MLP neurons of a small language model. Each row is named by its layer, matrix (up: input weights) and neuron, and shows model dimensions 112-367. Each number is 500 + 25 x the weight over its row's rms, rounded and kept within 0 to 999. Numbers have three digits each.
After each neuron's rows, "fires in" lists the words (lower case) most often at its 100 highest values on Wikipedia text that the model never trained on.

L4.up548:465524519483528468507494512497531485493489521525475514447473533509514504489498544513459503473484524524500462506509475520520522516468495501493550499492493498525502484495466527541509492511500550465482508465457530542517520504478484488496505526476506486535523495506487539449482489496499488469527509468508477515498521473511481513495483495519507489495505484511543484459478457522509507491532528490500514488507488542545539519509482454501501489485497476480493468545501475487496517527513501522525458518491501507505542491496460526500438473505497478474470533479545491516548559493509548502532496477497488502510505442487491507451491505513492522503462500487543488515522534499506504505463487524517482468457476528424500467492476488491523547505505464487503509495488492498507551508508503
fires in: "this", "a", "only", "another"

L5.up120:501552550495454497506476521512562509505491548525493504526526550486510504496494512467519484492544518516521528533494518475500501525493512513488511497508533492487467490507499480447515503498521498487538498492479533508507481523492532472517497499485469457484484537476493474487500470524477519487476445495516501496485498491463508519459449506492501480514543523490533518490450508547504500493508491494492518506499482516515493478534520460495511501503518502471462533453517500518568592448436550464473450480480507519514483477498502482491463506449494512464504522511499480537539486492510495473541555439515458473493499485502499470472518524523508504469485484496518479509513526520481510490492500452549484498493497491527473509483507471535482494511513495527505483492548502499508464477499519
fires in: "the"

L5.up954:486486521480535488541516482462506552520482467495540511499509497482513490487474522530485512474495431537527504542485466467541485521465465492495546511481481425513518516565505483487559512504508511507541522464544515506488487476485522486495485473494518530475522497504543485516474457503485517504511495512532452525543479519529459452486487516502495514492516542509497517528511480484478515535451480515513484486527508484473522511485480487489526455539475459516436493555482489503433506492487496518460493532475527522505481430466490547524505469490464521512490498469521512506490532526524527457541496472497507456481515520525506503504484487516500493555506533543472480498484514526502533469456478483512509505517518539526496502468484491526506519497499505472486467506496506509511489544475518
fires in: "on", "grigorovich", "that"

L4.up1077:484489515471470522487527461483487400509511525501474468527501532485471504528461486565505499538481501540542513486491498518464466507532521523537531480516555482499531490520486491488488468470483552464474475483515488466492471505479502466494531535486499500525517508483519491474495509495518525529465497523515521449493480497508483504525520487454493554477506516513559466476499497523507494487530495525502488532528465483528546504506457523545523514468521507535466478483489490545541528499474481508479486492465519529518535508508525494506498450523483480483490500533492498466496545549535501485447487540505501501542488501460500527500512460495520513478535495501514483511474466506511480529473527479504513511534487474545478486543466556500531514493513455499456479536497495559469507509492508
fires in: "to", "not", "will"

L5.up710:465527518469493492517499508500556526540500491489506523522519517504481461436492513493493487475500493503514477513445498475512513515530473534500528498534482492458465528517452489567497467466501485486495478502528467492475495534502459511497473514487542511530529521497458518469448482472507490468525479494539536490472541511513494509525485490496527519512519475523505494510499522510521514510517472530496491474476501481490464518492537516496478492489515460563492493473478471487491511478483552490478532491473535517507507517509499512486506488492455486555512553531473547540494536501452497505476519519524501484494487492482494501496469515518494519494517510515499501525530533508524496523503502482495487479454486509457503446479493499545498535480481482495558526470452556471446498511478534
fires in: "the", "they", "them"

L5.up831:521498538434517522464544471458524448535503473515511495495495490535471477496521463547536545507522489531471492508531472493496514499552497520513557520493519510486499466500520530525503506492528511497498510487494510489546490517501491474517471512498514509524469503475484530484533498503489505539520498508470507437470467543532539547491489485448531547510471509517503507475464492511506520499526576485473509517494521457485506490552496498518505511505490523502525498497481461534544449502531506519490534503496484558483529413521497487474481499517484506471466468491488463468495518512506487497501516513471491465476514506501538495512515473555499522411521500471523477531513450502477532552453511455487472541519506521524467498489532494464529534509513502545510497489476527501439466520472511
fires in: "to", "not", "and"

L5.up301:449496487505451475498509466555500482547523481549518485503456465518467460522444461521485491489465535510506529501496480483513530453532482487507558482530517531432522500502524534478495482472516530495456525474503497508517507486506478517477516537517514488518494479525506496486557497510481521484482493491480492485505519476488505508548514480484510484483519505501496515492493512504510497464493490470477470489527490504510488496485482492551534492463537475505506503496481481523508541504504508509503497534497457533523495481498530514471485512522492446530478493472526519484490503485476473537507506478496496478501489458569485539521464515512521482459465444485523493528502521501521523483457504538450498487462494562539511509461489515537517509467496440497526501473522525503485513502506515
fires in: "an", "angeles", "analysis"

L5.up564:498480516511510513479572498473483518500449496542499494479479496532465481538442480518490475484498544496491485505491522471510517506504492483505505493538508477460499493520536470510524488528505505482457449552526497477510533501488546498535517448521495506517466457518521529514531495465491526466522525497478537465499492477525462538478486476477474505479477470479520492528521511507482545495504516524509480470544496483517507509449484509555499487467485493453475494514495501497487531481522496434464451479550477507513496516504472519495488526503498522499438497498505522509489484494479494503526488461525494525482515473520491514479478513483471473488489482530531522511490481524523518520490554545501500516540475503499483454463548522512495492522525481480497484460513480519519523515524484
fires in: "in"

L5.up323:556521503473497518488507456505508491506486479509441522444473513524480482541508485481501472509503514491513529565501528451493463465486509494492495483527467504496501525517517512498483486492497532469497488495485520541499511518490497475521548514485496496513542535456562530496457525484484524507487528483497467465501509514521452517475463476542503522515513450512477509556511497505495487527484498494513505469514490502472502530498522512476463507469530504500567474486544555550496452472524474515487478503513506521458507477466512461514527465496502511507476465463542518499525463518523520481499495516523539474484525476498475517469515515510558523530504513486494472461469521524503513536514523484540494451514494468446485488510534477443459526502500502474488475470498501456494505516516516
fires in: "three", "two", "five", "four", "seven"

L4.up536:508489531561514482438484498534483465561515488516476503477509491452473479486495494494495472486530474523541501546496515498538548497496503522488460532463476500551538518537470462492505536510497541520504547501518476497513511482531509490493486521517512529536488482544492496521529466527523490486574482531463502550541497547495509501519475520481480498496491488496463530467494480526473486498473506495479483487537511503507457462478479462536508468535471464505494484479499487498513514501516539500503438511481524486495535487533498506470532488452461496501491517469499518533507468497522494470509560499452532468514507456509496489539483455495536477480475460476466500497481480526483460478478518496484493487453497501491499498501450514464484519463514508467459526498509542529516529524493531
fires in: "on", "once"

L4.up571:503463532513496539507509535452487462467446509509511488506509494498483533466486499496522484483478531511466488503430504525472520473494474532518459512491516451512460521483542513498530494500470563473468475434527490497536492456497494494515510487526504521511479491513518527508509482525493489513533477501460534515471486496490520512514528511512487490436485513484515538490544509478490494521520511460531525500499516486496441486503501503509496476501513488496441532475500505506528518453493486513500505483486521520492468491483468524494523483476544527482558509490481510511478481488478455465561516471524520503531499537525506515511464509520488509493486478494472498515484449487474496561479548501495486476508464507507496507515482514506513466520459489510477490518476531566486512505495559
fires in: "in"

L4.up1029:450515482501511504491465462461483547501513496478506503505515512495449516500489460525566495522485474485521494520523491463513541536512542492481498528467510491530495480519502546462457479500509526509469507476509494534481507489491535503512498471467456496485496510533533465455501473477452505514562491462495462524511492527524491512537529507516448533444457500443506466491492511504469496500490565484529499500489517543496507554520487502502538455522437476507492489509486492478505498492489512499529496476516463486484511503498486518511539501521517517513486517478480528489461491489489481453542498504484521524461506506504505494506514502497448538528508491512493478487522529498497495520451518497457505557497490520545485485502517484505465534490490510503474514553488510502456532477507471
fires in: "to", "he", "professor", "of", "tour", "bachelor"

L4.up1041:508476477490494501552525468453479506509524463496513482492473544487482530527512483516504475516509535489528524543513493502496441507522541490481523527502506480464507515492547491533525511467503522466482470461482520513516501505495495512469503542526491527512527495476501541507475501448476499504544450514519534480476541478469490501519476496508520530511517474506484538540449455515502526501476460497557489527542479493464506525517559517495474514469519504537503495458447471541502494476486509529468453501491466500550486472521494522500528504497506498527469495493557523504539472506475570494498500501543511533495492493521455528495520511452520549492496508479503522530506517526468488505471514484534434451495513481475517503471512471499470504518513492498466478461483534516486505514472517
fires in: "both", "many", "three", "other", "some", "two"

L4.up696:503472511487517516505486507526551487491464528487481471433514512509495463523502522490481418504561512497475515540537500505518474492470486490487517512513482499488494472504487504532475523523540514473471539476491506518523448512511481517525534491450536530522482468472478548464500486482502546500497499449488478530510537455512460495510475505497471532463493484463493486507496501543531441493514493485465466447509502517475513470529558510487469510501525507525570496500518504493502444490520506508523488486506529478451515493444517469465475468476495519506512481531467483489524505517536528507513469518520515471490510486506460529459549518478491546508522497501518499526493487523534453528508507485492491521480490502522501528509496488487511535456537510485487508505499497510521527514490494
fires in: "of", "three", "couple", "several", "two"

L5.up237:504538528495488496491501515521512442481529494501505484480511489461463507452520502510525457495489490477459509483465459498446529460494477485457497518448508517499540532494505503458513486562479536520483519459489523489494476478501501498458476497547539471475481484488475495521469495531487506499498514473492475520511497512535498490528531567507488518467505516465545574527504504503503487535470486493500460474503511470473491508525503548451504511479467528546471496534477479492527462506478513515491488489461501550492528498478470473480485486509499493485517570492543509504505486531479502512472468541507487506485481468516482479501493527530482490580502502518506478476497467473498477488520558510518491516505503493528467511489459454510466564520468521534517488538490504496451492510481507
fires in: "at"

L5.up942:510525500484485472493496488543535474491492527506522498512480472508493474506536457526475470488536495471506508493551459509526492522449468509466576512505482485507530485536500500518504491504457488486485500518537478514463469494526480542503459508539538462460512483491466568486473518516488515515521504503504513511515477507511475496503566503497489580472503519533522498472477490490472520448525492506489489500530527465525528501480478521512490481496553484510522494497442515575520492522454524541514499474522539491458534531505448497540463512524531517472539516500538481467452512489510492499496505464506506468477516458448511427517465492468491509523493489489511471529505492515533557478462482502451484497495483483538488492508482455521507517490480506520523483494500505529495490496496498
fires in: "at", "when", "after", "attempt"

L4.up815:523545500502545498531552464472505491543491462482482539479532489494493528494530467472539507504521529502520504481508509487492471493527468488486477534521469535504469517485511516488485478474505491480526485510473472475485481496511542500508479496509511508510473493570498495497524472535502484522501456487510461467522486465550498520537465542492542490524520551475468539518503473511504494480466525461465482509526482522516553532510545474555506546516485541525460516506513495497497490518497477533480516522469482511508500513492550512501537483510525485493509504438494493486478496492452502503542456500513497487487476510508492473464440484509522510512541447526500499489460511491497483482494520490493496492453532466507525497534513482496492494511536520455492513519503497511491506496489498
fires in: "by", "as", "to", "of"

L7.up600:511498469462545508474507523487481496468481464484531475504445472503526481486495498534504489523514475487545511530527496483504541504482531490495520560474468493517500469527506468476497490539472494501533480489481478513486467519528519507513490493489517538531487506487454498451444527492484505471546510471501491504522526529547481543512551513485550491454480490491511500537488512482540503555474468462487526456504514468527521533517523487474462497494551456516477551506500528521522484503531525427531516522523486501494473498503499488502472472464496441522507531483516474530452498476491490490534483528510506531533485503487495492516495517480524483534486487517507501508535480487500496518507489490486539487535469492480473509530535491485494535509558471480528517504537541510461496493488499
fires in: "at", "to", "of", "in", "by"

L4.up847:478550518473515531487479505488489501500474495555515469481522498496529483536494434459513485490514480497509470494543494503492510484541573535471479504525528460480475498485497462499488517511465509527470500497494498538523496433523483533476478508457499464535462506460519520517498535489487505539526528474523486485510492407521507537519534511516540460477513499499548456484501480523470464493483514473474488479472489491503550489493501462477536494502470506500495479492526502518515484459515521505492486485506524528482514493530487476500482503490517514472476496506533502502519503498451500454486545540501511484492464516470486503443519549434499499470530478525531524498531492528511529503463521525479491530515476517503492493493505487485537538453563510468498511479525543515545510490533501
fires in: "of", "to", "early", "second", "initial"

L7.up728:510553567523512532546523510523531503478491484514496505501522484478472525517457487518503528479482512476513549532539492491521493463497510469495509498523520479496523514496516503478479522511511520486499525511515559508543503496458525503541526534521462520506479477488505487435536494501540493476544509450494460532522488445462505487505483477483495492523484477518480484529452522512479510496514487453555449517519469522536437507535532492491481507480502521515495495473473513478552503509526525553471500537492500471464510494491488504481503494508506528464507490532495484509490529470507479494540480487510492510501438509485517506522532542551443576518453503456467470501458515549490528499506517511490476477484464473529488547446554439518457501503494500542473518507494513509470504514514488
fires in: "the", "her", "s", "his", "a"

L4.up333:510541490457529540539542524534515515513465494497478532462491518469517513548502501485475510521466456519546544538496480483521511493501502487480482493486521491448500490510482528540490475482469500535531501518483510470502522491470523553521495493525507512484518497517535508484502494507491494490524492532510467511503520510484519470508491483577513561482568459472495538546469506490482486511497540494481483458505496494498485484475509483484462496538518469521508511489480499500486524512449494458508481523483451524465511462520519489491493488490530476491504491533552492507516506532501522494546479532481460469489481507528475484493500501520483525498474509483531503485501517475522519499504486510495525487486497470488475497460489474481470484477515510537473495520503514489494522474509491
fires in: "that", "one", "the"

L4.up609:515526477480471513495523516510488470506459521544547532510530504505483489491519488513486485508487513497502492485512512513527513473494529529475412484517508542532516523489521478456491513526506554516500502485494543543521478483492527497507507525498531500526476530505500534510495494492498481535507503459455515514506496484482497451529511526527484492510454515487469487520490535531510474506466484485505472471515542463491492508481520514554543520524509512494503473469501527529575520515487455494511503477496522550418485498474486503518531509495475473463503488449511480492462478509484524490484539503505560474496525482513471522457507490536437519536468495510483444454458480497545472490473529540517506510492484534500507493502524482511455519472528508467500520490494513493503523461514505
fires in: "in"

L5.up1123:502500512539512479532517526520474544523498498510486495534495501481459481499489509540488476508497493495491459470535527494486528462506522543522550487497505519468539529536525545554517519478443495486529536535511467480499507495472481484462504499510511443489496517505492502541491483503506517493506517499495493478486512541469481493526459473513493501446526494477507498523490513455495471500502524507503475523493489471493474526548507517512484499464511477507516475520483467496554528525485500509460486523491464531486511500503553491487508516555452486525512507497510465470525532449534449553488487533482521467469495523531503487507469491488507511514510543510496545496483477517537522512471528537476499540481508509523487518529512453486481487486538473481499514555513495476517504469499510
fires in: "his", "an", "him", "her", "s", "himself"

L7.up256:482525519479510458477518521524493516551533486514468480539492538553484509533490494446533507498478503470517531512513474516500520481500480506493543468529516497513503490511503497518485540530479501471514485523543487517501482522511519470489495488472494497494448500457472486512551439468507539495487477484502481489536502507466502494505469506465549490519527519490496509489504524459505507465500477455457480488485514484489439497495464497505523479457529506518508495475483554498487499497535496478439456536489525478496484485517488485533508490459484477502516546499516516498507510495464504478504497502513508497514525460523478506506501476529534458476505454489505530506528479543463494503502491506509520522471490512507484554460487498496507519479528531538450506530499511513540485534532512
fires in: "an"

L5.up976:499487500492505475544489464505522456522462469520513504506467499504525496500485486551475513481519492496561546494499482533465489506450490487420490517477479493534481506505506467514451483527482482466479479525541500486506505508531497510506484492492464507506495522453496488504510537479504502535515538459507547484502527545488496489483542522486502490493514478520523522477511523523521525481540422575501525490502504487467537500490483514476487488490525484500457514538517513538510448486485517495475527511531512517507508529508500503457512496494513492505500503496521498480464501470524471486443479483474526490506477459492479492517493472535471498480483497457506476493537508517489528516505493498506471492511493529505538479544489483510482478499506497527522514485483543505488526502519568
fires in: "has", "have", "because", "bethune", "beijing"

L4.up672:447507509497526476534477511486525493475547479495533458531518512500461543466518479507547524505510485495511512494500507532487517482473503510525525460510510481496490505535471517493530507516510540515464515494465427534513496491501465509495473484486461489519473519468486476488493502480499498479521507493506528524514530458499473495524476517540546469523522461486500533538497470468476525502467487509459471495483504486513554495520527486464509505545543530459470487497486469534540444541503516502461523500493501511503499543447487528489527463545510477485509491575486472500537490505480443505488518488506496526530481485507475467522495467507500522471473470463493497510437478512496546511438513515479512506481508481497476496527533473530510485510479484540498502499479506482470460510502529
fires in: "at", "near", "towards", "around", "after", "outside"

L7.up562:473539568498450522545453498491501547499510527449543478493548471506509474482528521489495470500554519519547491502538513545497519518453529498503511445530480494510469511521498490492548474478485511492503484491487530506485546544500481463502501539510489505516484544529480497461475431509510489493461460496555499502510463507510464549485458473534466516499521530460493495473524527512528525521544492488484520472477470524499518464499528535509514532564517482493509515505474529494543553468486504534499524504483482506483544481518526481504508508479511508510521499465469500490515464484506501532479509502506541488495514513473514488500471442488525487526505486489478508453507498533496490493518469500538479513477502511516454489494515466492499498489520451504495553482469507495521495550515506
fires in: "the", "a"

L7.up558:527487527496512515504521519488503458508516464536517508453524520484539486502503490494505467526499468542504484456515462506459493504492501525511510462506553508468451479500469482544544513496493496551436492576518500515524520484505525478467523496481515511487499536477469510560474514535558476525518480482457514470476500521490479518522479490506464520500523510482479491480515505514462466486485490519503486493492517475467478545477496474525447516515505495490528491484473459489539503520508534499440496540504527496536468485514492521499555497501493475502529452486477536514505557424490509527479495491478535492464521491501493507557493501542539512509490509498524480509507490456432501510490491520504495490496496422487485454478538485505506492540470488463474472527535523543495575487517502
fires in: "can", "could", "to", "may", "also", "all"

L4.up379:541452515517518503481527485523488452498478504513533484539460502530530503496524479474519513501505481458485469503513490460476494510489522536523503473538511526500495509472486510525519477471501514519520482495453494474500503465512514486484487537431511496475553491489489461499500498518469500508477476486491499540495526519485484554506498512491473472487511533499521485580513502534519502456489506463481500524513540465458509484456477513493522486489471490446478492481500468490489472474485575487499491488471449513515544541532522492560489474479474481480498556443526513530498511494477529510493481475468495510505510497480468478483484499509511515507544518532495439506459504504466500469484506556470470492479490513504459493493516442513503505528484493523552547482497491503517529461514494
fires in: "of", "to", "despite", "by", "after", "democratic"

L5.up142:491517531473479558524494447489553484492497485523529488496473471505479484500469542463516510499516530464471472486482466521518482526477508463454513453514531483473506514534535493508485518488505519464464499489467556478489523504493501503515505499506501498541499508462496443476463507497502473499476506519523479493476492470524509527492511493513538472455499465461504476514503503501476476511517551516509533492510438503494536483513497497502458504472550487519527502519481541541519496490495487528476443527492513501512470520514520468450477523534494522505483488491471503547538510489533494497517537494545535509463485456500508535520500521501533529522518484488516471494501448509537527526504514529507471493522493518520444517531480513501499515516510478473496454529487540522501522473550482
fires in: "a", "to", "of", "slightly", "very", "three"

L7.up982:495508464501479517459490531529492528486467469509490472501496535505459484486529490511462508487527528490540496527491452492545490530515462469528452506536502463469522511484505507479484466510513509469524495495491529545489510510460527492512493549502502538518480496475455518546515472485507529492506464474500471497482499496520494504532490524504495492457502487529499538513525496458484529477480494449508493523532473486512517500511471528529496491487521473470522478518492487494495494508518468516486477479487472504532526565496568524502444511497456509490526489484485567476542517488482446533530525485567470514530501545509481554528503505496478492518474474513507454507514509475490521512521516461487500529487504501505485490524527523490531512472529487497479511489501550481527501505501465
fires in: "an", "any"

L7.up841:489499564497481507460482543572463487538472489491479460478469499496515490550539499514504487471429475521513511502528500490521514510462515530508526536479436467475489507513504489467507501486532505502504501503469506477450478516526502553485490521520524488527514515498492486474494487514521443498488468471510478483493500496536517484485492481514464517467528515488545548525508509525539489492479477503525490525540534482505519517507555495493487492501503538542511451523453521514497494541493515492503524514523511534481454451509495494505511486522502504469550481474502536477478491531505515493472557509480509491508483455503520464548507500526495543527468521481522471468517455507553532546457512512524460527490459477540486503465484524520516521474525530506529459544496524540495479495485488
fires in: "his", "at", "historic", "s", "the"

L4.up44:515526469484506470557481437532512520572488455509500499456446513468506525455510499514487466523466472559481516516479482453520467499538559514512540508538528503490517514493492480488500487501466495510487459510485517509463507492524521511526520514518535495506516517484506517516445545524490500499480497516516505515500511468491507495491472524487456531533490530463473514527509497545486497528505516452515520511520480561484536502470507466497532478494520499500489504465533457498503496497511461511486550538464464521531490498525532494506496509539479496493483541520481542468517460490470492501521543512511510515473506450468478520507522457519482508476479496439486478516489508539504517542473483492538522499488470511462493501508537540504522502497477518500484504487478503495516506530525473
fires in: "that", "the", "of", "out", "a"

L5.up159:488464498481488493505522437487565452523494531506530476520522477519510478531509495523481526483491507507500537437495483537475490462502502528464520514473520484532493541479498522523486501503488496486449517501485517479503503495490527454491519503504515511554513515489453479513516517501530521494507497526508529485442444487523482546507516480467489518494496474497460453527526471503500492511497517484482464515487525518464481484537470492541510570548520473506470475454484480511497493530507525485487474546464524531499524499498487504512507494499468508526514504520501490508459505509509525511490497467509510482460524487520489536495477492477498482500503506504539490463473436509522502534505525491517516483476484469495476522510532535474469524519542458490492520512506470505498559548496499
fires in: "to", "could", "can"

L4.up437:517514521497507502506513496524521474510488491495504491521500505513558466510475505489495476495513474483503498476530493520518530522521492523515488461511475534495516491487544501536516524490500489548556504533533489490524515470501489517507496475515544460490558495519539524481496549524522506532551493487572482463512496495466497549496487473502549512498558504533491493530437495501475511459482470502495441464500515489510494471483476487534497484507513477485509477523574478522508479470579488467522485455490470512511506508483488550499524474518500441464507507459506459513480504511498512495482529453515503505492451477522474523522490512538540480470496500488443495500451473499487535517527486517469468531487463507503483460544479498518513509499501487495535537462485490471454504481492513
fires in: "after", "during", "before", "since", "early"

L5.up1015:502490546518510506517505477517509569498487497526514509522483474506532531525501472521514458532507503517514468518509467466485485473466482492487509509464496453496493516491471506537478513517496489483492513484493511519499495513524490509481489464513477474536471513493503507547513504526467520478509492514463468464483500555507472523529489470503483487517471523524536523478512487515523459530506511442496509526557485521501501514507493498471474522515509512495538474505506507532499483499500478441450508490526478489471556477489465503477494478497463483481503495457554454494437482483514505505497505516483546486490504504525539477516550485521505464537484485461496456556495478487471510465471513484572527514509508524463496485526535443482477493546492462519519524529524498480469511470473516
fires in: "high", "of", "near", "lower", "think", "low"

L5.up1064:529536492532474470472487528525521534513505477514479514514498512530537523531465463518490514530470493488517517509467481500456454506500524507458463477528487483488474512528485481492525511513550499508457477503500506529497498530480517452479541496466507560539460514495525544499542498475489522502510519541472470505496551518475479498554513519539475477500477515482521462530501475484480521514474494483524527497497488469496482509528481514511511474476484491535464476499472484536527520485480520496492480451495469532483517526459507505540491470450516502515482513516500473533517516550500492500494489466527476516507445518525521530537510509483488489490472496504543484478487503497506510542481469501482543488511491522531473510467535532490521490510523487521560481465526506461502509487481507
fires in: "the", "them"

L7.up1045:526513579519488484497476536538527527475510460519516500503519512455534536544504525524487515459510556483478539476491470468489476485485541556477492509491530477486510498495499468502524477545457468539504510496491459486485510481460483492503550510549493514513514514508479543452493459537523527505491498483529519538552517485545463530500464459459506531491512496491528544527454508528488507465532503465485467531522495515461490526449518489446513492509522541506482494497448485509530515513484518503487488502470545500490493485486546511465507486525496518548504470524491502484508511489485511512501458472487451460523470510446474474550498505502491501498490503490501495488535523507508493504480528516484498486515491472503499490472489520491494476478509505476499474500475532547472513516498514
fires in: "the", "they", "to", "his", "two", "them"

L5.up800:442479530510512497502511498503490514528528507512530441466487506529485506533519483510521495461465470516513523484477533453456481492532465491479491469502535495477497471521488540509512487497484523523521491489491507505485541529478477522526502527485441520508475550454501511481516476513489524476469513488505487509517466498502503497495534526499489504463513511515497460493507501470501464517496435514481507485500467501501455484495482519515456461499523500480500472511472483511504544497488470469495455518480497539528500517496538486491535475497489492485481479499533481471497548496480507513542484464550479480501500495539488533522492510513538535501482495529545455467500484539463526510473533491484477509442507501474505505465496498533488492476518493529484514528505529477535548493503569
fires in: "an", "any"

L5.up321:486567514489487489484521478517479541479514502521511503530519481513516520488498495523453488487533487472490534459485479489526491514480535512506487493529476516446517512511550491503488519583513492517510522507514497509535496494484538467463480474476512484480468492508467508483512539523458493533498474479457485521508502495472505526531468491519542491489504456470510508489522511496534510537484506476499498448461531517485511463491503478450507499486494491551515528543534505484501514480520498501467504472491499494551509462504523499469502472496485491506451452492479482518500514519495520483486491474561503466516550501521524480520528481528491518481501513439487438487514522560523521525507477501517506514497476552449488479505453494496497517521516493482535474505463525443530548504507464
fires in: "that", "later", "of", "during", "and"

L4.up467:465497502431479479532489525500505529518480497489490469477482476526541496475516450495521499513468530510544535570481479491458510499512530502471493520522496486464492497491493454561482484487501503483463507539511477502504512498505523502481495492516488515489510474493518524484469492523474463499487506494530532503545494429521466501476469494527514462550496525524489466531487524500475509476497519489503537522523485520495462527548445523476462478485522500543548466492486480499495515486516513504449530506515517505559473528515472489500521482478471541560500560474517516513494485483511528515493528490507503542500496487492504480490511513479447504541482500509509461479534501522486465509479522527502469520500499499484484478537510484465479527493516530495502507492482448465483502483502492
fires in: "the", "of", "all", "italy", "also", "civil"

L7.up794:492518498513512470545473526496550508527501511489520509478492484534503452486527442514558508529500494546480512542465496484487513515512500430532480501515470490516458486484505506487508486522496500513489495499503533499519477488484560480496496489520503483483494468540476512457433533517477482507471492463486495484522488505526451476498520497480530487516509478490528518492523468477478508514471533500482456473490481491496500508466507511491449571488479526557493511476508524503549495478512521479475505431514522484497515514524504505455516470482490505521486508464549554499466521539484540516523504495526489498480517434482454501534436555472486530502521486495466472506479523501480504486485529432487500499497549483479495494498531442530469506516534503493527499451489501501506507536513554
fires in: "of", "for", "to", "with", "from"

L5.up736:486501506470531488504521505537507494493488504481475507499475489508500505537471537473510496503505475486498475534500550486481498506473499479522473473527508512502499458474448527490487464481503482483512479539505506513523471509509517499466482482502524527516525524513492543515519542474425514499531460481537477487504507498509492537503503515433459506494537535502506500479485457479545500499530565518547517518486501547524505504557520514423539513478495498517535534515492487548509504474468531510521479495475496506503546509493511480473461473479526456500479513459455490506500496500498547457500529476500522494430507505546443511467458466484498541478504511509507477526500484504500509520486481493507514548520481497509520511481480474485532490495528500474498494491515513496520528503492506
fires in: "a", "first", "only", "one", "any", "each"

L4.up166:515515452489482505498495485499550472509517523507513517575538493518475493492504477473514474507451478513507536498453511463472499504484527521480534507504500427483507522478498511484509508506525474515566503476488441506485495509565487462478514485493507505528509482473465517449507501463520491497505503477484473516518498494526478497532514465519525495458528510451509513504493528501486517511509531481470523529497474522495488483487448534527493547509473502505509484504487516504466507496457467502516482506520522479483521452473506481542446442515514487494496463504500473498493478506484510530534509522510470503509495496510491522527477520535508476460480521526532535544506513495476516526509520474505531476449532521486497520468486509536516548555531491486455508509476535539539531481494507
fires in: "an", "edition", "editor", "any"

L4.up3:468510477472496504496485510527559514511500528503513511470518456508466513524506502511468548490500507504488477546510491495515511485511500540516488512525510492501514483482502519487497525518460516500506493488439554491517497508470505511523546469487480507513482506552489552487486505526501470509539546457485529509499565475458541502552517511522491537491501524484490573517486516508493503510513492493455476564513527491510553497461457501502478512503464544492494506502515486493490527476493496507518452477487457483475476474504533518535540457499513511476534492518536472498477496499466486514507498492518503545482458506486492519509502461485496490489493483538468512497514506537524480493504530459489456528517471469493535500486446497505487474474528486465480486493497549496458503501485495
fires in: "in", "of"

L7.up806:483471480503482541530498510507548475486502524533473531485498464525532529492495482471524463493493527490524566494510483436508555509501503524534496567493511563515526479508507479478470539520461495503461513465504519539486460516488513500487487506510518484493560466514486534513503494489510437493522499485499476469534489508466478488518486493488516510505471566468483488504512458532488455521434509459525501530510516518522519485477467475512504494500523508461473533479502465527488540470484534494472520483501502535476497499491572532480517509488532480497458512468497497517506482530501499491567476505469507489436544493523511488503515504494438497495478493503529484505519485499466443517473495497470513492476479473500526518504532478502479521477542490507517495509505521470496526483463491
fires in: "in", "on"

L5.up297:516513504447525505506540509499496485519498485504455477487477502522501474507507494548514525525515469494528532522510469496464498526468485518490507526472497546497450490505430455519462494541499501485462520506475546461529514515486496543476500506483488499508502522481452467473510500517480497478518488477500541467475531481527515540489511566534543505537468437534505523514528486493474490470483483518490487508517509512561475518494542489469467433565473512508484518547526522485504515496498503528504526496550490518525494495473474508470445458512527521506563469501516487517501535521500489551499470478547479495480486508490463504486533504512493484463512493456477482487528494501529515521480532499488502447537498503487456505487493459485480535504502519437522478481497432494477489467472511
fires in: "has", "have", "had"